Weights of a small transformer language model.
Architecture: learned positions, biases.
Training: a variant of Muon for these matrices, 91M tokens, 11111 steps.
MLP neurons of a small language model. Each row is named by its layer, matrix (up: input weights; down: output weights) and neuron, and shows model dimensions 0-191. Each number is 128 + 24 x the weight over its row's rms, rounded and kept within 0 to 255. Numbers have three digits each.
Before each neuron's rows, "fires before" lists the tokens most often just after its 100 highest values on Wikipedia text that the model never trained on; "fires in" lists the words (lower case) most often at its 100 highest values on Wikipedia text that the model never trained on. A number after a token or word is its count.

fires before: "s" 47, " was" 8, " is" 7, "er" 6
fires in: "its" 47, "it" 41, "gallery" 6
L2.up91:150156125111143136127160136091134104126154097120162160158151134146121099140142138130146114144135156145132126100141140107128089103174101118153132139130131197133153100101158128166163109145140122151119129134130136159103141132107148100102114153098142102125123121104148097089123131134110118134155128134088124145164094139151159143116094119100158171114091158120148113172123122150144121103116132090159140094124120142124114135156116070090150143195122130151095098127058106106143110140127093058167144097093078126116119088128126146140127124102078134096140137150175110127132132136103115146
L2.down91:123149059137165124134128171102121123132127084128123189130141148122139133106165109112143089158121144150097167110126112139158077086144117099129124136108129099166160142100131102150105159110120143177152131094139129145104134124117150067138128148109119165149183144129120132105142106143096091163111112133156135115151126135129132099099137137133153119118130122145144166157122163110150147130151140110135093090130110117154076112152102127125137125089145132122119099102101150172139139188160161109105135125125107150144110107086102124094114152155115082117156135110071138182141122124136107120

fires before: " the" 25, " he" 17, " s" 6, " it" 5, " d" 4, " a" 4
fires in: "where" 39, "that" 28, "when" 17, "which" 6
L3.up312:157138146135101110150131140059104162095137142159122133138135120148130124156156085118099134125129126115150132121144139125112161119116102141148114120160158094122137173126112121095118131090155089164114098100127128134097091124111091121159109147140143117104157081092134151121153086092145156140121105146134137148132145121096158111181116121064139153142118123120141116140119108130130125141107127090090150153115092104114125137175111090105176199131120163104091114117109130154108116122144172107126149156187137127129178129135160134093162105132143117107149146123171103147133120160088117095
L3.down312:158111089130152114139075103127143108091119110123114123158140103130137140115163139131169131076141146135119143146091113120133125153150128156133111162134089150145154153135119156076090155105141123163119164143113098122133153105110079137163125130162057123139124112156096137138110115106105163124107076083163102137128082137144115151097143183106121150122130086103149125154132128103144130121116110134120141148140130136139120168109126143089118123139156125128105082150126176079117134122132121112189161131130180145104141133131141174142161135183121146128119134094148137138089096101113144108

fires before: " " 80, "il" 11
fires in: "august" 18, "april" 14, "july" 12, "september" 11, "january" 10, "february" 8
L3.up218:095127158133135125132128120085143103066105120125102155112219136187177123156142154111125092142130115115118150094094183154128136116109136147179100135121115172124113131112125136114177151115110120123123137118126121137150134158164129123119125134133094076137112122107116131111129135152122123115147113090134123136114105133119114130129137122123140098115139160151153134152155151143093099139133124086162189136087088108133118121083111147104116122134135163118116141091104139092123160091128117143117153122131178140136132126130113162118172151109119150104157039115161144094149150121137116140
L3.down218:159137133152128138130113144143122163105097131162139123123113141195125133114100094119167184126127142158132127074102103163144117146116094098160145139127093133140136127147070104135141152109067136139109124116084099124117080152113126098133109140110106117152144143120114123158147147104142143107091118121123145117154097162090147149110125086113142086115131122126110125162150162135110131172171121145143136105154134116145140117124141110107106134135127126077135136074091161146125110087146121151155105101122143115111099147157128153173103161143129107085146137177153158177175109129165098119

fires before: " " 89
fires in: "march" 24, "may" 20, "june" 11, "november" 11, "february" 8, "september" 8
L3.up637:103127126160098131130125095119115100092127118161090159105214147168134118137112124100131133113099126143139121127097122149136144139110132093129142160112059120114128111184123129116147130128100116124127134123114093161144146152142132097106171154144138084178116120124128144115122146110118102098111108117123142098104163134127113148131181129096141121151109189144140150132191120172110139166108134120156160125093104098123137089100137135117143125127138134127145108102093127121127133111128102136127107068171146190110175117136140131132151103133111094111148072125151130160143109180135134125
L3.down637:124137124179138132145110110119102148100125086124152116173153154154125127120109110097153146099145171175146159121109120123107134159092090133141154128131117128132136133174132114122149138131118125090110123119102055105139096155155107130091107150110125102150134149082083119138145182093145141126080122123137099108156085145076133126075142109126116110124138127126114123133161177100129108130143135161152087124126147093130101122146166140133136158154152117092107162085132160118097108088140119143148139140132129106112101147108127145171125184112137141121112132129140163169189145119141107154

fires before: "p" 31, " to" 11, "t" 6, "an" 5, "s" 5
fires in: "group" 22, "according" 12, "groups" 8, "performed" 5, "performing" 4
L3.up646:130096134133170153159093116129116124102101083104168147134159110091143136112133117127114120153141126127098116157065131119139123144123170130120155109132143155093131107078154101193149179125136103136137142143131131139103127089134139113088081145190113149137139141109159160129161123113139153167111134117123132112168090104134086137121104117148120144137100119092089135143088122135143115138095163120132150119156146123159168153117161136085125164123103123115102153154116097134157092122148136110108103139131105098141139125146091177134096098142182104100144123094140101108129132089166142147
L3.down646:146123132121159139145119148117149118112118130134151115130103161096133128080085157114175134133138132138161113129099070124126117161188085124142157119124083146144138137124101137141059130194134135098119132125127128121123120115144149130083103128139112133163141130081120126133128165181147138086112129160116137122138130126115101130125148116097114071093109173122103110146195118148164133142104121148108164117080180122117115105152138115121140161101133128100141122123141111105130070106145141092113145110125161160145165132125172106108157099140105127096151146134147160110114094158143118151

fires before: "ember" 26, "u" 16, "ud" 8, "e" 7, "a" 4
fires in: "november" 26, "january" 16, "june" 4, "including" 4
L2.up656:117147150117104098106127074100151100098150101174099162141137136132132155123092148162130073116168153125150146133109091139141077150127129091148111133123154151108143145174107144154098109118143109135134120166096120138144161120158133097140147123130128107134116137144120125145116101130125135107122128098097131142117107145166117172139130118110121158117134162086150143133063163153143161122148156149134141164161148111127131141120129117115137139075127123170131103052110147153163093106132123111131106106122125167123130097173153107110109158077132100186091096139099134110147100135162108142
L2.down656:118123161133060092078130119150129139149111129105122109126148111131125107130111120137162194100155135153161165139129137168076169114077156091130118121147118124124112109140094084174109167157116119119134179142147101086103139140141081159124111131121130090125152148108170115133143140136171105118145108126136127136129144108115146143133082163113125139195149151140096109151145123102134088140126131122131109103126161108136118102118106090142114120105115162123126118121169110137096164118119114077154118137132167126131185118126149133159115114136103132123118117066141164175130136108129114136

fires before: "ational" 20, " the" 16, "ation" 7, "d" 7, "an" 5, " a" 4
fires in: "into" 31, "international" 19, "from" 8, "information" 7, "african" 5, "introduced" 5
L2.up384:153129173157123117156158097097138122100142138131132170087166146142121150148123122125083122133106118133160132162144130109151156157136114147154097149139120140135097082089116119098158123118127148104117140185114125139141170134137105104127093146107113144082149146133095182142128100086144106103166098120108119104128162143182116102162148137107135128150136115123128139112118129127131149175135141095128140130164114142108122108073093112166142119080099108157128099065136152139141146076077107140176119069130110118104084162124136133150107119169112128146138142144136151125140129129113152143
L2.down384:103122149145149120150189122103138119118151146104093122165120130117103126126121128138135142127162125133079135104121104163124148112112146104164136128170122143118145112093133140102140156114111110156133157137146148145144115122142134109120138126150064093132143151161157118174144141135073128112105097112106132118110150133149100137123122135138064112120096134121124102183154176139119162125121111129124110103190156131160154150125114135104156064144139113097107164157121100142131142122112156163081097145126133093109104107116133159174146071122089161115144090077104107126109146111142098162

fires before: "u" 21, "an" 11, "un" 9, "ay" 8, "ec" 7
fires in: "january" 25, "june" 9, "may" 8, "december" 7, "july" 6, "march" 5
L3.up498:149132106093134119122148112100103083111116148153142152132131108112139126110121122136130107159169122125151126131104128143103155118126140072130176132157107138127125103173142145153075132122127128085116157159129181124129110125197135123147171142191151118138138120123135130137133146136106107119101113117135120118090119139161159126093157116095156109149103198100123166093159106152167143174119137124122124091108109072127159116117147146105119090099132123134153098169162118125138151139106105176152141060127123131080120104127133140101120120119117130125129094152122172116158128137086148136
L3.down498:117124142116139174179109090136050150108097148121098138121134127154113131129158115175119092099102101115146161158154120126094139136128091113168175130101113109137135125153122153131114141157149156120140161092125132123149152128108124113137120119148131141157086120132090131133098121093095137113074126137066082117104169093144130095179132142130134106184136130128104110177148147113157128159115128094092118136080127128128126139145191105113130093107111121148116125142090105106102117172123140103118147120126157141167140121152144118159135137103146163117104171122120142156111144137152131145

fires before: " a" 26, "ic" 17, " an" 12, " the" 5, "s" 4, "ical" 4
fires in: "is" 66, "music" 10, "musician" 4, "musical" 4
L2.up616:134110149136123122114116155118101127108180153116125129147137134156119122142132178139134114161152105113126096114123163156131101162091126078122147127157088175104185097125129085136136134137141132120102134191119111111122130129140134118149092116149145149072142148081101130129123146123157125109149126126116134110089174184186138144117105126110133140119042103129123110164106125116143118112123073115149134122112156125147071172127158140139160138169082102139140114126131096125111134136135100136123132151119134165154121142106148142133098128133126152140127139063118141131131104113122063142
L2.down616:170127112138144135109089147116101082127179103120133122148146118095127173136140138095132071150170131186161105137150148114159111150100138143115126138139134098137168125139145151135123117152160140124162129108190120128173125112152138078185103132096126102127115092156111102140124106104107130117132106129108134085118168159124168107134128123146130156107138115139122144151120111147106134163101082096111102066157144130166092100103143102122156132148146101133110134152149108135104159148151151113137111083182091114134139085120135156115080119115153129100133147157116121126097124118136115108

fires before: " " 70, "t" 7, "al" 5, "h" 4
fires in: "october" 26, "april" 20, "august" 16, "september" 15, "january" 5, "australia" 5
L3.up64:114123142140175152120114113100142083095095155165106114129223129204168102109111126131136093144161133133116094106131115151142140164097134114123107090110113140152100097102131103126112113101181115121109159149110114132144103134149175094099102109119133110126134119105125138160177139152141121123118146091144110116135149119110110091112171151120172114154104159133104129142146131114094134100107138133106130175145147167105152140137127135115153098112101107133117137110129104124145137111152122152097124120120159109101125147158096154104145221155118126146138117153112114116141146158134116133
L3.down64:127164109159115113125081156072085150146154095112170137113114146159118143115102109156158119109101172176133159077145146153115149120130118099150123159066149095106119171116128136142091116138084099147123136120089090119135114114133111134172168152162153159157158124179110094159153128109140125084108111155150105093126158138122149125139143129101141083130139139124088129145130119184147138192126123152119125132126137086131107100120129101130127152126147138119126125110134103069097106153128115121165095135132153102115143095099151149137116132147138138084151131131146133116120116143161121136

fires before: " " 28, "ember" 24, "u" 15, "ur" 4
fires in: "september" 27, "january" 15, "august" 14, "march" 6, "century" 4
L3.up236:089127114130167093094116108120129097082106119116126124100206098135138116148124156121111127083144113154172137145136121078143123112124120101123151104070138082160129143150113130165089126130141133141160121092130132120132104135151132111112127150120135145130153113095159145122127099153134138103110128124135167082116152109134169153130149114115159139103122169132151117155150101135149106136123108113132126134100120139118174141089149102147144109116134058140119122145125075152151163138100120141129143118146124110155168125099131094107139161134140101135155049181126121170151126128082139169
L3.down236:161177107146124156088128146134134120123135140092081111109095111166111135164082121171133116121138112153145132138091090133140103167158099120142137142097136143094104143138127144145074130164103114123144147116132080121102148128129155121141138128124077119109086149107113110143124149121132112123137122142112112127109124113113125086163099140150101156126092122119119141128195138162135116165138126144151139146115099114078118120139113180099133093140178141129141175115157143144098138147198120089173121114138151135151123070152141095108155134136126107149148152084164145132135085108137094125

fires before: " is" 23, " was" 18, "s" 7, " also" 6, "al" 6, " c" 4
fires in: "it" 67, "this" 18, "its" 7, "italian" 4
L2.up472:145137114088136106172148132116132121112144127111120181148165125152098133119121149141133086135160165127129162111119144072127140122147164083103129148098108128129183148102127120130140114120149129148136126123121134125086142135117137121116058128139131121123128081122156123058116152116124137144107107121108126114131096153186117149159112149133153145128116138139135123144166120160134139123149088101149155148122150136124110052169118130117119177164132147123128119150099085096165138150117109099116121081154109139160096084094163146100079120084094115109119173138128145145143132153094128117
L2.down472:138129142097147161110143109101144147152095145122121170152128179125107133145121095142120141129129121185123139104132128129087130123158121093132077140113159119144151097140136131129169123158172154152131150107146133154128133137108138108114128088148138133121138111095109160119137167131127078173145098120089120147165095142071112111111137146128144092108155153160104129155114134110185138142109137109156124105183145089151097119091137081141149139087111106115156103147108098138125162133142121093193133085127105167117114128103109115126108151097136129095076123116118165094144169111135136124

fires before: " the" 24, " he" 11, "," 10, " " 5, " a" 4, " it" 4
fires in: "where" 27, "while" 22, "however" 10, "when" 9, "though" 6
L2.up584:159106117135138147159077100105142161149126130180115117134154105141084118179120106148091075170100128151149130133137107158129183148103116131149103154157164122136143110120131094093124144158118121101096109117136119125090141142166117124111102132135099116098117124105150141136139104138150092128130102153111145143148117085158127102110140165138109162171160131068098130156139128113132154096109099166088179153104125145115132094125110145109153089114095102121139137127122087109141146121154172107116120110152107131133128134161139099112152105096085152152116179119174142152141149139089125120
L2.down584:134129088096119157094094180097154172087102087155138124114167131131118157092156101147132145054121164138156158124129140115186121151111118161126127137101126129141170112118153145115132158148138144150155154086118077171141125119126095133169141126110111149113114179140115117156145122118138160038116148140119120145132152123111150125125091117100089135168162138144150108102117109112136076141151131101116135130119109127141137118117083143122161156135133089117119120151123123088129141143146144123123099102147131104147154091118135092120160144152157089128133128135125135124089103149094136130

fires before: " a" 22, " the" 19, " an" 8, "s" 7, " p" 6, " w" 5
fires in: "as" 63, "became" 20, "become" 7
L3.up598:144118116097134094138177128139152117145155087117154133093104134131155139176166133077130152149124167111138127092104095112153122127095139115164133122162143174131143162145121111059126156128143100125097127109154142143135134129165122139121117151118149148103168122095093085128100125150162156145107114159144130091103090143144172122159091129140139196114128143104131142138131122109112169075125108154128094081151122105115107198151122136150153136147090135115140076081128114110131115120132136135120121138111125108142087143132130131135122096098148122149167112096146134114124123128089088120
L3.down598:181122128162112112155159148099124103136132149180106122145117148087102113096117146094140118153147167138123147151104122108139131127137163138103099166129146118107166127146166119118088114130144117142159110165170083093116190115151115120168113140159180133124100093174124129109120122137117164100119132158171116093109107145176122125111137142126090105104127114120099125130130127166153125153129107099099079123105158134142109139160153097094161128159131067184118125142126132136139116110135130096126095148099107085137166143150083121134119110137091138134110100141131137110120116127078154124